config.toml
num_hidden_layers = 15
hidden_size = 192
num_attention_heads = 3
num_key_value_heads = 3
head_dim = 64
intermediate_size = 768
vocab_size = 8192
hidden_act = "silu"
norm = "layernorm"
norm_place = "pre"
norm_eps = 1e-05
positions = "alibi"
qk_norm = false
attn_scale = 0.125
bias = "all"
tie_word_embeddings = true
parallel_block = false
init = "normal"
init_std_qkv = 0.0319
init_std_o = 0.0
init_std_up = 0.0319
init_std_down = 0.0
optimizer = "muon_variant"
learning_rate = 0.0026
lr_mult_down = 1.5
beta1 = 0.93
lr_head = 0.00759
max_grad_norm = 2.0
warmup_steps = 200
schedule = "wsd"
decay_fraction = 0.923
decay_shape = "linear"
final_lr_fraction = 0.1
batch_tokens = 16384
max_seq_len = 1024
doc_mask = true
train_tokens = 152000000
max_steps = 9278
dataset = "wikipedia_en"
MLP neurons of a small language model. Each row is named by its layer, matrix (up: input weights) and neuron, and shows model dimensions 48-175. Each number is 500 + 25 x the weight over its row's rms, rounded and kept within 0 to 999. Numbers have three digits each.
Before each neuron's rows, "fires on" lists the tokens most often at its 100 highest values on Wikipedia text that the model never trained on. A number after a token or word is its count.

fires on: "0" 39, "-" 7, "5" 6, "6" 6, "1" 5
L3.up113:499473454487521540519543497562516560540490511523518487519461506521476524498556511451533489493523482503496504462475470527497485520526519556514470519460502461454494515497517521504471487491546457501491479508522457510462490498494510506497501467497483473514482532523473513468512499532500498508475513468506497521486527516529480531522556499485531476475510458491482504468513492527489518517478

fires on: "qu" 29, "–" 17, "ed" 6, "ing" 4, "th" 4, " of" 4
L3.up404:470500525501494486482524467513456510542498477495479426481504462505480509517511518517530493480495499507509487504472534483523475498524514490492528528473513492514495477498473508531523458501508490469471527503495494479502494482552479489508519514484488514456529481475493473497506487463521515481542489527552511493504489492485484502531502468461501571494474457527484479514517518462498511465466

fires on: "s" 40, "qu" 8, "n" 7, "t" 6, "w" 5, "1" 5
L5.up332:518519513553539495506494503474527497484469480488503484504483533536505482481498442501489486480500497506517471536516483510542522507522479485452554558533500485499501510508484494484514488531527466478496474495537499501464511510484475500480478516528498484521535511507495533497510484492463449528510468543492493485511474493533471511515502483485482507506500535533470519482482472480491501520517

fires on: " (" 24, "-" 17, "," 9, "—" 7, "ab" 6, "/" 4
L12.up186:535482461491509491503482505499507468455503461482497493477490515510511538495535521434547508500527525502514482493518493455509499466492474503499497532508506471508483495486556502471534505535499470458533501470494501552491504507522477506476477519530482544482520471521488481494516540524470504496486488457479516522522521502503536526554506476475512502455514489493545502452475495506509490521492

fires on: " " 64, "2" 4
L11.up232:529524515513453516493473469495469506485519506494528522489492492500537513478498473486500505562523506469455515468526482527488518530500512495519516538513514537467492482544520538487520516487494488507497458527493494507506499502499476480491440514492529510531410502536451504481459545502494457495520542511566490560530517550509508488486506486462469477499496470486520529472476497504525488481530

fires on: "." 18, " June" 11, " April" 9, " October" 8, "?" 7, " August" 7
L3.up261:513495499469522491518461481508467516464499438507531463463465524462533490496570477531542472513494512497546473496532497527485556555465505501495490501508527483505512482474530475520518496537543542500496521521502480524483481491519503467450513511478508520487510508497488491497499464521487509535498515483498515500500514480464490546548503473484483471493519515492516467458510530527519520493494

fires on: "-" 29, " a" 12, "a" 6, "ic" 4, "ce" 4, "á" 4
L5.up18:494510520478515482480480472486469514538547485525491477523519482504502523464482493523577523522461542493465530491524490523503508493505432486478546488497466487484459512496533500487520496482536495536500512506493508500491540508500544470462437509526487498500503493538461567516526487504487518443522524473495537523525493493480483490513511449467483454503496501477493526476483502522522532499531

fires on: " A" 26, ";" 15, " research" 6, " activity" 4, " University" 4
L12.up27:499485494469539508483534497478537544519457505466528491505482497489494509543511476494496533517526510476477496526551512503485505479494457496499499542512466483530494531498487455493495487474455471458485479534513507515492489487502528511447534519464520495507464505488468493471509529452493533474521516576483526484456458504486511533505449499491464484478490482502469463528515505547511501539471

fires on: " October" 19, " September" 12, " May" 11, " December" 10, " August" 7, " April" 6
L3.up527:502523497542473484463487509501484510488486433496541479501489530502478524456541481486482490475516541520519524541510565472482537511496505489504502494486489511495556470472505509488509466521489482508443454542494492513518500496478509490466492518474501555508497546540508496508517505492502532477474534513491484483454521509420491517489493503475504512496511477508531494493528560495499489471463

fires on: "," 37, " " 17, " (" 8, ";" 5, " year" 4, " \"" 4
L8.up574:506515518519502559515459521505473490499501477514458465490419504535499501509497496480506479523481520538551487462483471519474490503523504459481497551524469491459500542488483539548491457488453510469490479477497510564495493449510506555497501493473480495491530528512494520477534508486455531496476530498528444512535483475496495498525506485529516538519540490508475489478519490502520514534489

fires on: "0" 39, "1" 17, "9" 15, "2" 5, "," 4, "ci" 4
L3.up339:479503522525501513497495483498509464539549493462536484494496504518461515462498561512524495491455509487475478502436493515489472544531561502525503476450525489444488505482523505513526501512520451496491491493495490510494456499525474468532509478510519515526491504505505481477463495550485483498459513526538509464505503498531491466519520517514525464479479514464533493499543512535528535506503

fires on: " to" 44, " that" 9, " the" 8, "in" 7, "by" 6
L2.up253:496486504531477536485495492488518482497522467544498483466556505452500550506504471468516490501459489456519487486496503551505451515505481481526462481462483454491488520475493506497500516484527506525494502531505488486509486509488526488437477454504459499503512532529522489515464522513498517541486472501537501503518541490530483469514533517512457521508517491488453533528516437518482480489484

fires on: " de" 38, " ex" 7, "le" 4, " De" 4
L11.up641:523504524494492550497483519527417475477488548497470497480534519524505467515462491476501503480513518491501529507495485521503478524491500492510528559489468522468586525509444497537485487519473502482487491459496506481491460479486493502527473488496502508512474501508532525493495560516489501503535492475546486464503483533487479542513522515484482535485525481500491485497490523456547496517476

fires on: " of" 35, "s" 15, "al" 12, "ted" 4
L3.up112:484488519525484542511522506530518470488524492560508480520488502547465525487504499518547504523484523443470492465516460465532528509532496509514523495490505524530457551505484505492519513511498487523542466488495475515505476499481480452479461526510492520509503490476471562483527541476480515537483478500525512518483495502489502489487503491461470535488517473480524542507495492493480512506519

fires on: "0" 52, "," 16, " of" 6, "5" 6, "ty" 4
L6.up224:535502454501506514576476497548496518512490521486489494518537518509480471495521513549513520451529496479484525516527530521483490498496442525490522542507477488467476496523478494489518491556497515506542465471524519532468488501500529482479517526470520478534511497503401482458512481533538510518478510488515482517512498508515512496508564471498507466536490495496529487466522464491485490497456

fires on: ";" 20, " of" 15, " that" 9, "ing" 8, ":" 6, "ed" 4
L7.up90:473455519474497488490495494489484485541516517480494470475452546517541483507499511475519475508519524523551484533495515543539472547490450514490479515477528478503485496492515441507499505496502518448485460454492510493473449469550490511478497482501506513513542478528511476523561504508495495533517500489520533524510510468460509487476504529463467529479489485483509486497490568486484531504493

fires on: " of" 28, " century" 9, "al" 8, ":" 7, "th" 5, "tic" 4
L6.up494:500456492510484506498532486506454516520573492512533457495499484505520467446474502470526529500497498523525503497506511509483513513504454514476516478524525493509460540493481485512521524516490440486458480497494492547491493483487483516488514512514468476517526523498544551511478505515487509490558485492500546481538482467511461483518476569503444504470526465496492475536478510483472467482494

fires on: "-" 18, " a" 14, " that" 10, "A" 8, " the" 7
L3.up662:436529534450493450478483472483531513451500546499539519501511495474483529467501526478533479542485502493438555481527499542480483474528479478502499507517469511529484499521483496510473531508497495494519500492463484513486502558545526527454467498493519502501512496532506516539516516523501530471505498487479527536484482511537492502489489493463504510482497447549496472523537534506495489505512

fires on: "s" 47, "d" 9, "ed" 8, "an" 4
L5.up127:526459487493514510490554502496512518523502460508502500461503524499513468514535480492517474483520533481500468527471482510476464492533510504533494466474490487497497502517455495501468520466528473474500494531480500504487501478514506485511498519511475530516467466519479536522493506510507514533500478516508497498483467491514455489475493538528482518535522462481508511446473472551527532526479

fires on: "," 25, " is" 22, " and" 16, ")," 15, " (" 7
L11.up664:498483488510510503522512474468503518486543479480508493468477527496491492490511488472519503502473453528516501456493446482508480470471485527493478493536519481530465514489511473478529510514513500487532471526506545503505429487524501499522521531512496531493504450494480476467462528514498542494490466503480520538486553511532487478539474520545471488530481498527473538485481499529527462525471

fires on: "e" 19, "r" 9, "t" 8, "o" 8, "er" 6
L7.up369:497521517498494505529467453555522496461502510473520503538502499491466480508512509495489495481537522492485495495506504492483513497467494506472495478514508453447480505486486471488464517485477500521495509456482520509463490520530504470541504487504494498497480476493464460508527512479507538517520518502440499516508478425511553441482547518461492482490528493489461546457514479492540513531475

fires on: "s" 24, "to" 20, "t" 14, "al" 6, "ic" 5, "me" 4
L2.up243:509475489518470516511484483510520515473516495491486521515544488504502522466482506537478519495490497486521529504498482534486500498561490499503540473498512449477518516470503451515534478543493457505573501493495493533518510540517469478509474515480466482520514499446526477538466505481463500500512532471507494504492515489518498529558527437473479492495502501525471476487526452502471522436504

fires on: "6" 17, "9" 14, "." 12, "," 11, "5" 7
L6.up22:529531472522499541485498481502504492497520516496476531465492493476520539468503490488529504490515498518475470479455496480502482533525505488498487471457494475503495510512606517480470511515526459480454517478487480507471438494545490535565503462496510445496512500535467530508503488504478482514448515428489526450493498435502481544488507487521485521487512496517548507505506529486487487514471

fires on: " as" 24, " (" 19, " and" 11, ":" 7, ";" 5, "–" 4
L12.up506:485545485493444503549521515496500494529516515483475495483466466521513464448506505477530464525491500521525501481528507545505486523465492496545503526448549476489488491511491493520531477508549441441467506519488503519467506477490531466484473548520454475529538502468528529494524545520549544550459488479539528517500523481487489480529493510486474536457500502512516475525518519537497483504478

fires on: ";" 44, ")" 18, "," 11, ");" 11, ")," 5, " |" 5
L7.up678:534486520513497467509498497466492513463483488494450534478482473474505527483549507470540490504468519485526560456503521478536484490494491501502500539523504460475498478495518456456504464523518483491505501511505484493493480499491504516500464492539466504503529554486545504463533522463510545483504512480511487501495455514507512544484536531472476526482569519512472538503498536531535517506506

fires on: "n" 30, "s" 20, "al" 7, " |" 6, "or" 5
L2.up335:449534500531522527558491500544532499508511498564510475512503473492532525484531540503534515487505545513503523484502470514509489505490517485463476515453550525459477530499515506443530532482494503505546514499497458500502490532489524490456458490509486494532519464514501486485531518488453495475471459485535527530493485513496493502517500493514468473488507481522504534503504461518513492519546

fires on: "s" 52, "d" 22, "n" 5, "š" 5, "j" 4, "t" 4
L3.up718:518465494485496503484486574510525493480545445480522464500508528473465519501488474497503529485466506499478528476493518499497513528505482489485511517522485477462537469530469493506484549519488492498529540514469538487541504500481510479512502509522494513473507488525512533472473516488499492474478494483528504479496501516445490491507546492550484451507450513487474498452500509479493498483518

fires on: "s" 29, "qu" 16, "ic" 8, " they" 5
L3.up114:597504480526460541490515504484480521529477519487475487520496486574483502487523491505468507507494474467496470525491483489471478481537496507482548549487501497457497474496512492470538523508491488532508512485515478475498504491490469479511529491496511501479554459476504502456524458493463438495537495495500490492523524475522507537504473443508478501501512490530466498508522471495488548508488

fires on: "\n" 41, "1" 15, "9" 10, "cre" 6
L5.up498:497494509485497514511514536511446461470472526536509484479532513484527476480483531495461476511490483499474475474512482471522533517502520481503516506480526495496482486491523516487501495494483472453500500530485430475487505525478526554528469551508523510577485503556478499503486529515464516489475517526439515441507557508529470495493497494492479540537483484508491532442491459521497500538506

fires on: "1" 22, "9" 22, "in" 6, "H" 6, "–" 5, "0" 5
L12.up165:465499536568497484443548526472491503515488467447508497481535499517547512540478535463479519496490477523503525487516494478502527471506442462513510502489509477520473484528537494471509512510496498523471493529521534534509535498493461498461511482516488487499443469515464519485490476525481477457524489597471510527516516484486518501534521491513525479476480508544506487488463550457500512463522

fires on: "2" 22, " to" 16, " " 15, " who" 14, "0" 6, " that" 5
L6.up271:491518488512448528537526471484513526483484462522529479516502543522503500481481464476536497549498503433463484489504504524497523478494526528495505537521480499492496482527479530495504521483512491581547502493500474498520467517558511512514490501492500521505517468489477482533481512527518487554518475503526499510508491482508475482496513510475504488534495425483501558459503511554531529501477

fires on: "0" 61, " de" 5, "-" 5, "di" 4
L11.up726:503501490514531521520532466537479483461473499514536510513499481505466529510482503445521493503489520489570465525479506499467484494471473504499470525471463449502514482523541469485557457471428519506466502509488485485506515534495511463516488484504486498492495484490517524515513461491476513503482454521547505485505498527485519503506519551488489513502514476528492449526502489522522513491500

fires on: " de" 38, " De" 7, " put" 6
L12.up168:503573520504504506501488503489461495499488523463513523467503508542510483526468481461493497449485496514536544490499454495531476517487493529520507477458511524472564493516490483464533492470481495446496519519457482486512510517480531506527510505497477490526496476491471532494551517497472476472542510508494506506521513534478524502490571503462528510526496477528478469478470498510497572469487

fires on: "s" 32, "us" 9, "d" 8, "is" 7, "an" 6, "n" 6
L5.up299:486489484500447519494514572519504551496543528530499504484507496534474491464499480522503482500469469451488509491485500501496504568521508507497495473498480492500507462532486457478497521484474479454498533501459501502493476499475510543521467518501505513528449449504499561472466469531522525517488492542505551499544495486503482473468511487530490506489484445516469471474469489550540507474496

fires on: "," 40, " along" 15, " the" 8, ":" 5, " of" 5
L8.up92:516505486510459450495477486513479520501535511531494471440474512549550480534509473498482436498512488549515470471486511492502540503545439494503537579520498481483503506513499497485501489491515470468514477502509488520461458514518478486537474505492538503505528490525533492508508533506515562538501511475514481481460499505515493490478500494514486507506496483505566532514479477492494497515481

fires on: "1" 71, "9" 8, " Apps" 5, " Season" 5
L6.up414:486519504490528531485479535493497502493507489490516472513501524519533538522441532520505515501502458434517505504519510518490538531503497438468520537468522468515465442549518465509505475502527489441484520486500476512496498485493478523472459517482493523516508491513466487490468531567474467500528522548515541444518491497486467496509487463500507475506475544490455485477480510503509490477503

fires on: "0" 46, "\n" 13, " as" 7, ";" 6, "," 5
L7.up40:518492473501478496481458480459502499501473516476492483474460515512496517516507504505478445545500576522579536464506495477569492506495470529499525536505515498438502512476505503488500478548511465487487478488535491566479508497493492488449441500475502527503482532488531496452503524488503489510478538500475451493537557450519513521542528504504540505491538499482533547505511492527525491525494

fires on: "s" 17, "n" 10, "d" 8, "k" 6, "w" 5, " did" 4
L8.up754:480542512485460503493567542533519512514497502513490478479488482495537474525518501510467514537460531498480496515525467500538505475496527480496510481525502491479508520550488523542514498559503460476489519547469524501521455556472484524500456513508540512513478490510506501478465515522520492504453519533502485506483544455494475477512555462537461484511515480465513466489490503510496546467471